Weights of a small transformer language model: RMSNorm before each block, 832M tokens.
MLP neurons of a small language model. Each row is named by its layer, matrix (gate and up: input weights; down: output weights) and neuron, and shows model dimensions 96-191. Each number is 200 + 20 x the weight over its row's rms, rounded and kept within 0 to 999. A neuron's up and down rows have the sign that makes its largest values positive.
Before each neuron's rows, "fires before" lists the tokens most often just after its 100 highest values on Wikipedia text that the model never trained on.

fires before: "\n", " |"
L9.gate116,174,193,210,172,208,236,204,160,201,221,197,203,184,218,205,199,221,210,214,175,211,229,225,228,194,221,173,215,216,177,184,219,231,233,170,186,188,195,229,191,205,212,205,226,214,196,207,167,228,225,175,160,239,202,171,188,194,154,221,203,226,188,218,209,201,207,232,190,174,171,234,226,164,192,238,209,219,218,182,207,214,222,184,187,177,169,194,201,228,214,226,219,177,209,180,171
L9.up116,170,184,180,211,196,216,237,220,202,233,167,158,217,223,182,203,169,185,189,175,209,217,203,167,197,188,187,189,191,175,200,193,183,200,217,219,214,186,221,206,188,194,225,177,195,182,189,177,235,177,208,223,218,239,204,213,182,206,221,221,260,229,196,186,212,156,199,187,231,222,209,225,172,196,227,217,217,181,185,175,202,169,191,220,186,213,242,191,187,185,199,196,161,177,171,171
L9.down116,172,151,172,226,167,197,193,187,209,188,190,146,157,204,190,184,166,239,203,214,225,199,218,214,190,206,195,183,198,199,228,204,188,227,197,190,174,215,254,177,208,206,208,194,225,202,174,192,165,213,201,222,208,192,256,178,200,213,173,202,197,210,182,180,211,173,210,205,219,175,172,228,226,227,206,195,187,189,209,193,186,182,198,180,208,185,186,208,168,214,185,224,214,188,197,204

fires before: "\n", "-"
L5.gate333,187,193,220,179,196,170,208,204,212,206,208,211,234,192,206,201,211,180,188,198,167,186,226,194,204,206,213,221,183,188,203,235,232,178,200,215,218,195,219,169,206,173,196,231,198,179,188,201,187,182,206,209,240,203,206,184,204,193,210,175,186,202,231,228,213,193,212,156,214,201,196,209,203,216,232,201,211,253,172,187,208,209,178,201,172,199,229,181,199,186,177,163,197,181,201,202
L5.up333,174,169,225,197,240,193,200,206,209,222,205,238,200,200,164,217,195,179,169,185,189,211,194,173,160,212,194,200,190,167,189,219,207,230,178,185,237,187,241,195,232,173,194,197,209,207,222,172,219,206,222,218,216,205,169,200,213,192,227,194,208,247,207,239,163,198,203,189,210,163,195,208,204,210,196,193,212,192,198,215,194,193,208,189,184,222,192,178,195,200,189,171,191,193,190,225
L5.down333,196,231,196,217,178,195,231,202,250,231,194,201,209,223,183,198,199,189,178,224,214,193,167,210,194,210,170,209,212,223,201,192,193,212,192,192,183,190,211,218,235,223,203,207,214,205,187,202,183,240,197,173,228,213,221,193,213,199,195,172,203,203,214,217,229,177,171,203,190,194,237,187,208,200,199,206,197,212,163,158,175,195,170,214,176,184,227,195,198,232,195,226,183,183,204,194

fires before: "\n", " 4", " 5", " 6", " 7", " 8"
L6.gate450,167,214,211,179,203,210,186,189,195,179,191,199,207,221,187,182,222,219,199,213,174,220,191,232,209,175,170,202,201,181,218,195,210,229,230,190,206,216,238,197,181,199,198,155,185,193,171,193,190,200,159,218,208,196,189,237,230,179,222,227,192,215,183,229,186,207,188,215,197,197,190,185,201,198,183,196,223,269,199,197,190,224,220,178,178,208,208,177,180,197,207,194,198,226,219,179
L6.up450,172,231,225,202,181,164,229,239,182,180,197,190,220,209,162,192,217,198,207,184,213,258,167,201,166,180,189,203,185,210,204,247,187,214,208,181,203,182,234,253,178,180,204,205,177,186,150,201,186,206,170,234,200,206,198,190,203,213,204,194,216,224,184,214,194,195,187,202,190,165,193,199,215,189,238,191,217,232,213,231,175,203,219,208,158,218,224,197,176,184,194,170,200,195,195,181
L6.down450,204,198,195,143,197,194,198,160,174,217,235,190,194,206,185,221,192,190,225,221,238,220,194,202,211,209,233,231,208,226,216,162,204,206,197,174,172,193,215,218,184,200,199,226,221,218,191,194,158,211,178,206,251,203,200,243,225,217,210,175,220,199,205,205,191,229,198,208,202,162,211,203,196,172,217,199,218,231,202,213,187,219,203,239,180,232,218,200,187,162,207,206,192,180,274,209

fires before: "\n", " \"", "I"
L11.gate502,191,205,178,186,176,213,233,208,158,233,215,180,202,198,173,208,193,237,180,204,205,183,195,192,184,165,204,187,209,176,199,199,192,227,189,160,198,212,212,183,202,211,228,192,178,184,213,217,183,187,167,205,200,234,184,210,242,184,185,194,193,211,169,238,186,211,188,166,219,166,223,207,206,231,217,221,246,212,231,260,216,218,227,218,207,203,202,181,176,166,189,235,206,223,223,210
L11.up502,202,221,205,184,213,205,222,201,209,220,248,198,192,188,162,186,214,193,204,185,174,204,190,205,208,155,187,212,200,198,187,206,175,208,194,182,188,211,227,166,222,238,207,215,192,204,201,247,182,217,190,215,222,214,196,208,204,184,146,217,188,237,171,183,182,173,193,181,195,176,216,215,183,171,191,202,203,225,194,222,213,198,207,235,192,220,212,211,195,203,182,205,237,175,198,191
L11.down502,174,195,214,167,218,185,154,187,215,214,192,214,173,167,190,213,178,207,193,215,204,195,225,188,200,184,189,202,204,163,216,185,202,173,203,199,204,183,199,174,175,223,243,193,199,237,218,214,207,193,227,198,213,218,197,172,213,234,252,228,206,212,213,171,187,161,184,212,214,201,219,212,219,181,210,226,231,232,202,197,189,235,179,183,215,183,166,200,216,219,182,161,197,180,235,206

fires before: "\n"
L11.gate213,193,197,227,202,215,245,186,196,216,182,198,214,197,239,193,202,238,187,190,244,249,202,212,232,163,176,201,201,184,218,217,199,203,191,186,173,193,220,181,215,222,193,204,160,227,211,187,234,199,152,178,197,197,173,184,172,195,183,204,198,187,212,209,185,188,171,209,235,217,205,180,197,244,212,154,234,235,190,183,214,204,219,205,190,214,197,208,236,203,187,218,178,215,209,186,197
L11.up213,176,212,206,199,224,195,189,207,211,204,172,197,203,165,198,192,211,218,217,187,210,214,215,212,232,253,181,234,219,186,198,173,187,184,216,195,177,198,179,173,215,189,224,191,203,184,222,210,217,167,190,193,215,231,183,165,205,242,209,226,193,219,218,230,195,203,210,176,208,213,189,148,202,214,202,193,197,170,173,173,204,205,201,228,180,237,164,243,214,204,200,194,186,215,172,182
L11.down213,221,217,195,189,225,220,212,193,222,205,212,186,197,209,186,216,234,229,184,212,208,200,200,224,196,197,192,218,168,179,214,218,218,193,194,178,225,248,216,193,208,166,176,186,214,230,199,218,197,200,191,193,189,212,160,202,164,217,207,208,201,193,209,197,219,219,201,206,208,200,210,190,176,174,170,215,214,198,214,241,187,190,249,198,230,204,208,186,195,216,219,193,205,213,205,195

fires before: " |", " (", ":", " was", " -", "\n"
L3.gate215,160,216,205,214,205,194,194,194,214,193,170,222,199,180,207,201,215,194,231,218,184,210,219,224,209,209,187,191,177,158,195,213,208,179,190,146,199,205,209,204,164,212,212,147,211,206,206,207,180,175,215,205,202,214,173,172,166,224,198,186,177,209,224,210,223,180,205,163,229,196,200,201,206,205,205,178,212,224,212,248,201,241,169,188,229,156,210,209,192,215,183,208,188,189,199,177
L3.up215,205,181,231,181,217,206,194,194,196,184,175,188,160,217,187,240,222,167,196,227,190,151,166,190,197,187,174,209,186,202,209,230,218,239,193,204,195,228,219,200,184,203,201,195,223,189,221,166,207,180,222,193,219,230,199,204,207,221,205,210,211,200,186,207,214,196,179,164,232,187,225,215,174,162,213,221,217,188,182,176,198,197,176,214,237,199,196,198,216,206,176,170,213,197,212,212
L3.down215,191,193,164,183,198,193,231,209,202,205,227,197,206,201,205,202,178,192,185,200,183,232,209,209,198,203,160,182,218,163,190,192,198,204,173,216,231,222,214,179,226,203,206,242,216,205,182,185,175,214,167,213,203,207,237,237,210,163,204,192,200,183,178,196,211,184,251,221,214,191,191,232,242,203,230,219,187,192,208,196,189,174,176,202,195,201,193,189,200,213,216,162,204,197,178,248

fires before: " |", "s"
L8.gate357,171,209,194,209,201,196,228,209,215,175,193,191,208,201,186,187,201,192,224,173,197,192,237,225,185,205,196,211,196,209,244,177,183,209,200,216,217,259,193,183,182,197,192,200,191,200,199,226,188,204,182,187,140,212,186,175,217,212,190,239,213,177,180,197,183,180,217,167,189,206,229,241,220,206,189,216,211,204,200,179,214,173,217,223,184,206,173,229,176,198,192,218,232,229,238,168
L8.up357,194,243,220,203,193,264,193,223,199,199,193,163,195,187,237,213,218,197,200,194,217,199,199,219,221,209,213,170,194,184,195,197,189,191,182,210,205,192,184,207,185,192,190,190,183,203,211,186,168,220,226,197,228,224,191,185,208,208,188,198,200,207,229,181,230,194,197,206,200,205,195,216,199,188,213,211,179,162,189,187,204,210,220,181,174,221,219,179,155,192,223,196,215,213,220,195
L8.down357,168,205,232,175,190,207,191,172,252,198,205,205,199,245,199,211,239,166,202,205,216,202,209,210,218,213,171,218,216,191,183,185,224,226,196,213,169,159,182,183,171,193,209,219,211,160,214,220,205,246,230,214,199,219,202,158,209,204,192,220,168,208,205,204,210,178,195,177,191,189,199,195,232,194,218,212,233,162,190,187,189,212,180,195,190,191,234,209,211,183,202,208,209,183,261,179

fires before: "\n", " as", ".", " -", " |"
L3.gate217,200,185,220,224,187,191,241,187,195,211,208,184,196,156,222,188,201,155,217,186,209,228,169,198,167,249,187,165,210,219,201,229,190,203,199,208,231,228,213,198,170,218,208,206,221,148,241,159,202,208,198,209,225,199,212,221,202,224,181,194,223,203,223,196,204,167,202,210,185,210,230,226,191,176,244,169,214,191,195,216,201,204,192,239,208,193,214,193,189,188,207,179,191,227,190,216
L3.up217,207,189,212,228,181,188,204,207,196,202,209,154,210,198,199,215,174,194,207,220,198,224,211,214,189,223,202,221,218,194,206,161,202,165,224,169,203,247,209,227,229,192,173,224,242,217,209,190,200,219,202,258,200,151,174,182,203,198,191,187,238,180,210,196,228,191,227,243,198,199,201,202,217,182,200,205,193,166,192,216,200,213,212,193,184,185,218,198,188,183,220,163,211,222,203,183
L3.down217,202,172,210,208,199,202,207,210,196,193,195,174,216,206,242,173,201,181,194,209,171,219,203,214,161,210,177,164,187,203,162,169,183,206,206,210,198,197,245,161,214,234,203,198,254,182,207,204,191,232,201,193,190,201,197,211,206,188,182,170,196,208,199,217,243,183,178,225,212,173,216,207,236,185,208,163,203,192,191,164,153,215,187,220,207,177,202,159,201,171,202,182,160,223,185,224

fires before: " 0", " Goals", " 0;", " 1", " 4", "\n"
L6.gate340,195,229,208,245,200,213,200,221,187,194,182,257,224,202,134,180,224,241,194,194,191,204,183,205,217,211,199,229,181,185,207,234,207,180,231,230,203,210,176,182,194,200,186,187,196,217,196,207,166,180,195,235,209,192,195,192,224,200,212,202,222,181,186,193,169,208,223,179,200,209,164,200,215,207,237,181,182,207,173,201,204,197,188,188,175,262,186,193,172,147,208,195,187,180,178,182
L6.up340,195,238,213,183,240,221,197,208,198,195,183,213,166,188,175,188,178,194,156,222,198,190,214,213,196,236,212,222,220,234,211,214,168,206,216,195,247,229,208,188,173,203,208,172,183,216,186,189,227,186,230,229,187,177,223,196,254,234,175,198,211,169,221,219,199,225,166,203,204,196,205,197,199,209,188,210,220,208,229,189,202,247,199,264,204,211,223,238,215,218,202,203,209,217,192,164
L6.down340,234,207,200,191,199,178,207,202,179,236,219,185,185,203,201,237,175,203,198,173,187,186,160,199,229,222,202,208,213,189,174,198,230,218,164,239,180,200,231,182,178,222,176,227,157,212,200,185,177,185,183,186,187,186,217,209,211,198,166,236,200,175,212,200,168,204,180,233,215,228,198,164,208,188,203,196,216,152,213,191,164,234,189,226,227,214,201,207,201,221,179,197,207,177,200,189

fires before: "\n"
L6.gate378,199,222,209,226,233,182,209,216,219,196,221,181,215,207,205,205,216,151,159,228,218,189,164,208,214,185,193,168,215,182,185,210,206,157,182,197,196,184,201,217,197,186,215,221,223,169,176,170,184,182,195,216,201,177,161,182,212,210,192,204,229,188,193,172,237,196,198,207,214,198,183,184,195,213,219,216,234,190,193,232,234,199,210,202,200,205,201,199,223,180,211,188,204,184,234,186
L6.up378,219,207,217,228,207,264,180,205,226,214,205,248,196,210,176,180,206,214,190,202,253,188,187,206,192,188,185,167,207,169,173,235,187,208,181,189,200,206,163,181,194,183,227,157,215,213,211,179,181,168,184,223,230,219,218,192,212,187,228,221,206,192,196,189,208,198,200,182,195,243,219,158,221,215,196,219,206,192,186,179,231,242,188,219,225,207,206,174,227,198,214,201,199,177,226,181
L6.down378,190,206,210,213,188,205,220,229,202,197,195,229,210,209,208,200,188,201,213,180,182,212,179,192,170,212,197,185,241,209,178,201,196,193,215,212,230,170,193,200,183,207,180,209,200,195,195,208,206,183,173,193,216,202,238,205,189,191,157,214,212,250,224,213,199,197,170,182,226,195,217,198,259,230,188,217,179,188,204,172,196,202,190,222,203,164,214,203,207,157,171,176,178,210,218,201

fires before: "\n", "|"
L11.gate175,181,152,157,217,182,211,203,186,194,234,207,202,185,196,167,202,213,191,174,185,208,189,193,231,179,176,195,201,223,221,187,232,212,211,207,217,177,194,151,241,225,192,191,193,195,181,155,156,200,217,213,219,210,199,187,192,224,169,189,207,183,208,178,216,210,183,183,184,211,170,215,159,219,237,203,204,253,184,206,219,199,189,192,204,192,186,201,180,228,214,208,225,233,185,202,203
L11.up175,198,212,224,195,199,202,188,207,203,189,200,215,204,192,200,185,206,174,200,187,189,197,175,191,203,199,190,197,204,242,166,191,188,213,217,163,211,188,183,162,213,238,193,217,216,188,193,205,165,180,177,170,191,224,228,218,190,214,167,238,198,206,202,222,185,207,202,224,180,213,182,205,205,203,208,200,197,198,199,169,172,215,220,228,198,171,216,222,190,254,224,192,192,218,194,221
L11.down175,170,239,206,183,174,167,195,211,159,226,213,199,210,243,219,208,202,185,199,173,173,235,171,161,173,185,207,222,160,185,207,179,208,237,221,167,226,183,185,239,189,224,199,216,185,200,177,241,213,192,212,212,213,227,231,186,228,206,239,177,223,197,210,231,180,239,186,207,181,204,217,209,171,206,193,210,210,208,212,194,184,174,208,178,186,193,197,172,199,202,199,215,203,175,224,198

fires before: "\n", " He", " The", " In", " It"
L3.gate315,204,202,180,208,205,185,167,184,185,192,207,174,167,200,221,212,224,229,192,213,178,252,180,198,191,138,152,185,199,173,221,235,184,184,159,187,163,198,195,197,195,227,199,198,225,197,186,150,192,205,210,221,198,195,207,207,175,212,154,213,189,209,174,168,222,196,195,207,186,205,222,165,208,236,214,181,207,204,191,238,213,169,189,185,217,205,212,172,203,164,200,203,214,192,201,219
L3.up315,200,216,196,213,203,202,224,201,215,190,199,223,194,169,177,189,205,153,194,209,226,273,163,176,212,154,177,217,221,188,209,226,168,169,209,206,196,205,178,189,203,204,179,192,216,216,200,196,215,187,261,233,206,211,204,233,213,228,201,214,216,212,190,199,226,234,229,206,203,159,197,199,195,192,205,195,221,203,234,191,221,210,221,205,209,222,201,192,229,203,181,190,209,199,210,153
L3.down315,204,221,232,217,236,195,211,210,199,232,174,215,190,212,223,167,225,210,203,204,199,186,199,200,181,181,199,174,203,200,191,202,224,203,219,188,250,166,177,192,189,188,248,165,211,208,157,196,199,190,169,184,239,192,206,175,212,230,210,224,203,224,202,185,205,233,193,258,206,193,191,185,241,219,217,210,190,201,190,210,216,221,198,201,216,172,207,212,202,198,180,204,154,211,185,219

fires before: "\n", "---|---|---|---|", " "
L3.gate350,192,211,209,187,179,178,193,185,197,204,207,218,188,233,134,212,192,155,207,202,203,180,225,205,188,182,209,234,222,225,187,206,206,199,188,207,200,198,249,188,218,207,191,198,199,190,181,171,194,178,197,213,229,227,212,200,233,203,246,218,210,205,194,189,176,170,205,221,216,199,184,247,215,234,179,213,197,210,180,185,189,229,216,244,242,201,198,194,212,196,219,178,234,228,205,220
L3.up350,187,220,228,218,211,210,192,195,171,237,177,223,190,225,181,187,209,218,224,197,213,182,193,183,191,222,175,211,192,193,225,188,194,208,215,190,206,174,192,217,218,198,202,203,194,210,201,167,177,171,191,194,199,200,191,169,204,168,249,223,223,246,190,234,160,221,196,155,222,220,190,185,192,213,200,198,168,207,228,221,214,205,197,193,204,228,204,191,171,203,208,177,194,189,190,197
L3.down350,200,200,191,174,177,177,193,197,202,184,195,226,192,217,146,162,193,146,218,228,219,184,241,205,170,195,211,209,221,200,202,233,205,199,220,208,234,212,229,199,201,205,229,206,231,191,231,198,184,205,209,209,196,230,253,189,212,200,219,219,212,194,213,195,212,185,156,214,224,212,194,191,200,219,180,189,194,184,193,196,203,188,205,216,253,204,241,201,197,191,208,184,177,190,179,206

fires before: "\n"
L5.gate490,218,229,214,183,196,192,256,185,158,210,217,180,197,204,193,185,237,256,200,190,203,188,203,188,209,199,144,203,216,187,195,173,181,218,165,204,187,197,219,212,210,172,218,193,221,227,226,232,181,170,205,234,213,205,213,199,225,208,213,219,185,202,221,215,188,216,221,219,207,200,203,227,219,185,213,180,184,227,206,216,212,170,192,248,221,197,213,210,224,200,170,197,182,236,201,202
L5.up490,188,184,174,201,216,197,216,215,185,181,221,237,207,205,207,190,174,184,172,233,239,177,183,204,186,217,193,192,192,187,188,167,161,189,190,171,189,209,192,207,186,170,211,192,217,212,214,211,198,245,199,208,207,224,192,199,194,203,192,204,169,206,195,187,171,156,225,197,199,159,204,241,188,204,223,225,196,199,173,193,200,217,204,207,170,192,220,201,200,194,188,190,219,200,211,201
L5.down490,199,222,202,186,222,173,207,196,135,236,171,181,213,219,218,215,213,227,143,200,190,150,216,155,165,168,191,191,197,215,176,229,207,216,207,178,176,206,183,197,222,229,208,183,182,209,187,197,185,174,196,212,188,203,197,193,212,220,215,208,194,190,204,186,213,183,192,207,194,185,195,175,228,185,227,198,213,190,182,226,202,185,225,223,214,217,204,216,205,230,173,217,211,209,201,225

fires before: " |", "\n", "-"
L3.gate106,180,183,182,203,204,179,219,204,195,194,202,226,238,181,180,224,200,217,187,206,177,261,230,199,171,189,204,202,213,176,200,212,174,214,205,224,206,164,225,185,181,216,196,194,199,175,187,205,221,175,204,175,178,236,220,202,220,173,203,239,209,187,216,199,175,213,202,189,220,188,208,197,201,217,205,167,198,186,191,179,170,194,180,192,226,165,230,218,218,207,192,177,201,208,198,167
L3.up106,182,189,232,196,202,224,186,180,188,221,179,202,213,148,190,196,194,179,218,179,218,189,194,209,219,204,208,216,153,160,222,208,181,232,236,161,229,211,214,198,165,164,188,234,202,232,209,190,203,168,203,182,219,198,198,177,229,211,238,179,181,212,216,222,229,239,188,184,213,220,186,205,181,200,189,170,176,169,198,210,206,203,202,194,219,196,197,182,208,184,222,189,211,195,208,185
L3.down106,167,186,201,203,182,157,166,206,228,203,182,187,245,191,189,192,188,188,176,240,223,194,209,182,221,191,206,190,222,181,189,199,212,191,176,235,194,187,227,184,181,235,225,185,208,205,173,192,221,228,182,200,178,194,181,175,225,225,224,210,194,172,196,171,174,205,272,216,169,217,205,194,228,218,233,182,189,192,220,199,171,210,210,238,217,226,225,189,194,211,178,199,208,202,187,225

fires before: "\n", " He", " In", " The", " On", " It"
L2.gate127,181,205,169,194,231,233,210,156,214,191,210,171,189,196,162,179,203,174,216,215,201,224,187,170,193,190,160,203,193,198,204,233,144,196,220,211,194,191,185,210,174,199,197,186,181,211,155,162,192,187,176,236,218,215,202,220,181,228,189,223,181,223,204,181,227,194,189,228,205,161,184,205,234,233,200,183,217,201,200,203,231,203,226,174,226,189,213,191,191,204,219,204,192,216,159,215
L2.up127,179,193,194,195,138,209,210,178,184,217,178,203,198,203,157,186,192,168,198,208,191,202,190,203,203,207,158,199,209,199,191,212,171,204,213,220,191,189,227,210,213,213,193,204,202,208,180,171,177,218,238,203,195,201,223,195,217,195,211,224,167,228,201,197,225,230,189,206,214,163,194,196,225,214,217,204,221,200,206,200,150,207,214,195,205,178,207,210,187,238,203,203,205,187,157,221
L2.down127,193,195,207,220,228,185,226,210,182,196,176,178,213,229,199,185,183,228,216,205,180,181,206,193,191,175,206,189,195,198,185,184,200,226,206,211,226,156,198,181,218,194,216,191,194,204,194,197,187,194,197,187,201,228,240,215,214,220,190,223,198,212,204,214,213,230,196,238,217,206,196,201,250,199,191,201,207,211,215,201,176,181,212,187,181,162,204,184,195,188,129,205,173,196,204,202

fires before: " \"", " that", " he"
L9.gate19,204,211,244,182,232,202,205,205,229,245,200,239,204,225,188,186,183,209,202,187,210,189,196,189,172,164,219,212,205,203,197,217,216,196,232,168,211,208,194,172,214,209,198,197,190,184,183,205,223,195,178,196,186,227,202,222,227,216,195,227,200,186,202,207,199,207,211,188,183,185,196,214,168,197,232,186,228,220,207,233,197,190,191,196,252,220,173,252,212,238,185,184,226,203,201,226
L9.up19,194,211,197,158,223,219,186,183,200,206,228,199,215,226,186,220,212,229,198,177,215,202,198,216,212,185,225,218,192,220,170,177,211,169,184,183,191,186,216,195,216,229,191,193,153,174,193,255,196,179,195,215,218,213,201,209,222,197,210,180,205,161,234,168,187,192,153,197,198,197,207,225,203,189,222,211,207,212,181,234,183,208,222,210,203,171,158,213,164,197,184,187,191,226,172,221
L9.down19,209,210,202,179,213,178,212,175,182,242,191,210,200,194,216,208,185,206,175,199,199,222,184,193,181,170,194,181,201,221,165,208,195,203,191,177,188,206,220,185,211,222,196,179,210,210,176,238,187,184,212,199,196,187,189,200,227,241,185,220,198,222,189,198,175,185,195,151,226,220,216,230,182,200,211,196,246,208,210,228,181,207,162,220,183,224,177,195,218,225,165,198,215,202,217,172

fires before: "\n", "-"
L3.gate494,201,216,201,210,203,218,200,187,187,192,193,233,211,233,187,221,174,186,182,210,202,211,162,205,179,200,207,187,201,196,188,215,180,186,156,170,207,189,205,244,182,195,211,208,161,183,186,192,188,143,209,225,175,205,217,201,188,224,221,228,231,191,182,166,206,163,193,204,227,176,187,208,211,225,209,188,196,182,194,184,211,210,245,215,198,211,196,217,218,157,205,199,221,212,238,185
L3.up494,164,222,196,214,178,219,199,192,203,225,190,208,202,247,185,224,201,210,184,207,221,223,182,194,173,214,213,183,204,198,186,211,208,199,140,184,195,203,220,239,195,184,211,221,180,202,172,174,176,114,201,241,194,220,185,221,202,215,237,184,198,201,187,168,218,192,200,211,211,178,184,205,217,213,221,187,186,201,193,192,235,207,239,206,197,195,186,220,211,183,194,196,205,192,220,204
L3.down494,219,199,185,221,207,190,184,214,187,203,181,187,203,225,223,190,179,172,202,193,216,224,190,213,189,195,196,195,213,180,176,222,176,191,192,209,188,164,187,203,220,204,226,187,180,207,192,187,237,169,176,212,216,214,217,180,151,198,195,218,220,204,218,192,174,207,174,209,226,195,198,215,254,236,221,194,221,159,190,195,216,233,220,221,239,230,229,207,233,187,217,180,196,215,205,182

fires before: " |", "\n", " as", " medal", " -"
L2.gate122,186,206,199,197,232,215,199,176,173,229,196,187,187,204,191,220,204,200,229,190,164,236,204,224,173,199,204,187,220,210,194,207,187,179,215,197,214,210,227,239,189,202,193,190,203,201,195,195,218,200,197,207,225,201,216,224,208,210,249,191,204,219,176,154,196,195,259,196,214,214,202,228,222,211,208,186,188,203,187,160,165,199,194,206,190,215,204,187,177,201,216,202,230,229,211,232
L2.up122,203,189,173,182,224,213,183,206,222,190,198,178,195,203,216,184,181,202,194,196,221,221,178,185,209,248,198,166,187,205,197,213,185,188,226,177,171,198,189,213,180,178,161,203,200,184,242,226,189,184,184,189,211,191,180,185,191,197,247,192,228,179,210,200,188,204,214,227,219,236,186,193,209,197,206,191,190,226,201,208,213,183,183,171,196,226,196,198,209,243,200,207,204,209,196,190
L2.down122,166,194,212,221,207,206,208,197,189,198,186,207,202,197,198,207,222,220,189,194,177,192,180,215,190,239,235,189,219,227,200,201,186,171,200,196,220,191,255,236,152,211,228,167,206,204,228,198,216,235,189,202,215,226,236,224,208,213,224,208,180,203,175,194,230,188,195,167,236,207,216,185,242,175,191,185,208,209,195,177,159,203,203,196,170,189,180,204,178,206,187,176,208,194,190,237

fires before: "\n"
L5.gate141,218,187,188,225,201,181,174,181,204,218,218,200,217,145,199,178,239,169,203,196,206,208,213,177,199,210,204,197,192,211,186,221,171,219,180,217,195,200,215,177,174,220,232,207,194,176,213,187,187,224,166,182,215,184,210,192,174,185,218,205,207,179,238,187,190,147,195,193,209,180,183,201,185,218,219,216,212,229,167,225,199,202,214,229,239,197,217,183,182,220,214,193,211,186,169,177
L5.up141,234,191,209,205,198,199,221,203,209,236,244,190,218,180,227,211,204,193,201,206,176,197,190,191,235,189,178,200,184,193,179,210,184,169,174,221,191,213,231,208,222,169,218,260,198,200,159,219,179,215,201,193,186,204,155,217,183,190,222,162,212,181,201,206,223,189,230,191,191,194,178,189,163,172,204,232,215,195,176,219,185,184,193,182,203,204,223,179,200,220,206,190,175,211,184,183
L5.down141,186,205,218,202,180,233,191,197,159,208,202,231,193,199,177,194,208,177,188,180,202,234,163,217,216,182,205,245,189,222,220,202,203,200,181,192,159,207,182,196,225,191,226,202,224,192,246,185,215,169,190,205,204,190,199,207,201,191,158,219,183,189,205,178,204,178,182,191,219,158,224,194,235,176,202,172,201,189,226,169,228,218,202,212,187,213,206,206,195,173,204,180,260,232,183,208

fires before: "\n"
L3.gate258,190,179,182,200,198,183,207,211,179,208,213,203,216,183,224,202,201,188,193,209,197,194,197,243,215,214,230,223,197,157,175,222,180,232,204,192,176,209,214,184,161,197,219,217,206,195,216,199,172,224,206,201,226,218,182,144,215,188,215,214,194,178,204,197,205,213,181,181,181,193,222,199,198,195,203,215,202,217,202,203,204,197,204,180,176,184,221,199,188,181,180,193,183,152,199,175
L3.up258,170,198,155,194,171,220,194,234,195,211,177,192,199,213,220,204,210,199,177,227,208,162,192,192,205,198,205,186,223,208,150,216,182,222,169,225,193,181,218,220,166,166,231,161,206,203,206,229,224,211,198,209,193,200,264,240,220,185,182,209,181,191,204,203,212,222,142,191,224,196,227,212,214,211,185,199,229,189,172,205,208,220,176,199,205,199,201,197,200,218,202,200,202,218,188,174
L3.down258,199,184,204,179,211,199,177,222,185,199,201,220,198,229,221,227,216,193,176,184,181,174,223,199,203,215,220,204,170,202,168,221,167,184,199,157,197,216,190,193,153,187,233,235,173,178,184,215,176,196,189,193,191,197,206,181,197,213,186,175,238,194,219,187,221,191,211,185,165,208,198,192,157,178,212,163,197,213,212,228,183,201,204,221,186,176,226,235,181,183,191,196,210,213,226,189

fires before: " |", "|", "-", "|---|---|---|", "|---|---|", "\n"
L8.gate449,138,196,213,221,191,173,184,182,198,204,232,223,231,174,185,198,188,197,207,236,185,213,218,215,199,191,195,198,213,180,229,189,178,205,210,221,225,216,213,207,211,175,207,196,239,192,185,190,202,179,168,203,185,180,216,196,176,178,197,227,202,243,190,210,210,160,191,194,188,198,212,236,269,205,202,210,217,226,218,202,188,206,190,216,197,170,176,198,169,179,204,217,214,181,224,202
L8.up449,220,196,209,217,192,233,181,194,198,201,217,178,164,210,192,200,175,183,188,190,207,217,191,238,177,187,224,176,235,213,208,218,183,152,179,178,198,185,218,166,233,210,204,204,208,236,192,195,209,195,209,176,190,236,203,234,232,208,199,184,231,207,207,189,184,214,193,186,203,185,199,184,197,233,223,175,182,202,143,183,193,215,185,212,197,204,210,188,161,223,221,172,181,173,186,209
L8.down449,166,205,213,172,187,203,205,188,226,180,164,218,217,182,188,223,199,185,203,188,210,155,227,206,227,183,183,219,188,212,176,215,228,200,214,175,175,207,186,189,192,199,240,193,190,170,201,188,193,202,195,228,181,184,197,171,191,200,230,228,195,211,207,214,205,212,185,228,178,226,182,177,223,214,176,215,195,230,233,198,222,220,209,183,204,218,198,188,216,187,209,188,215,226,214,176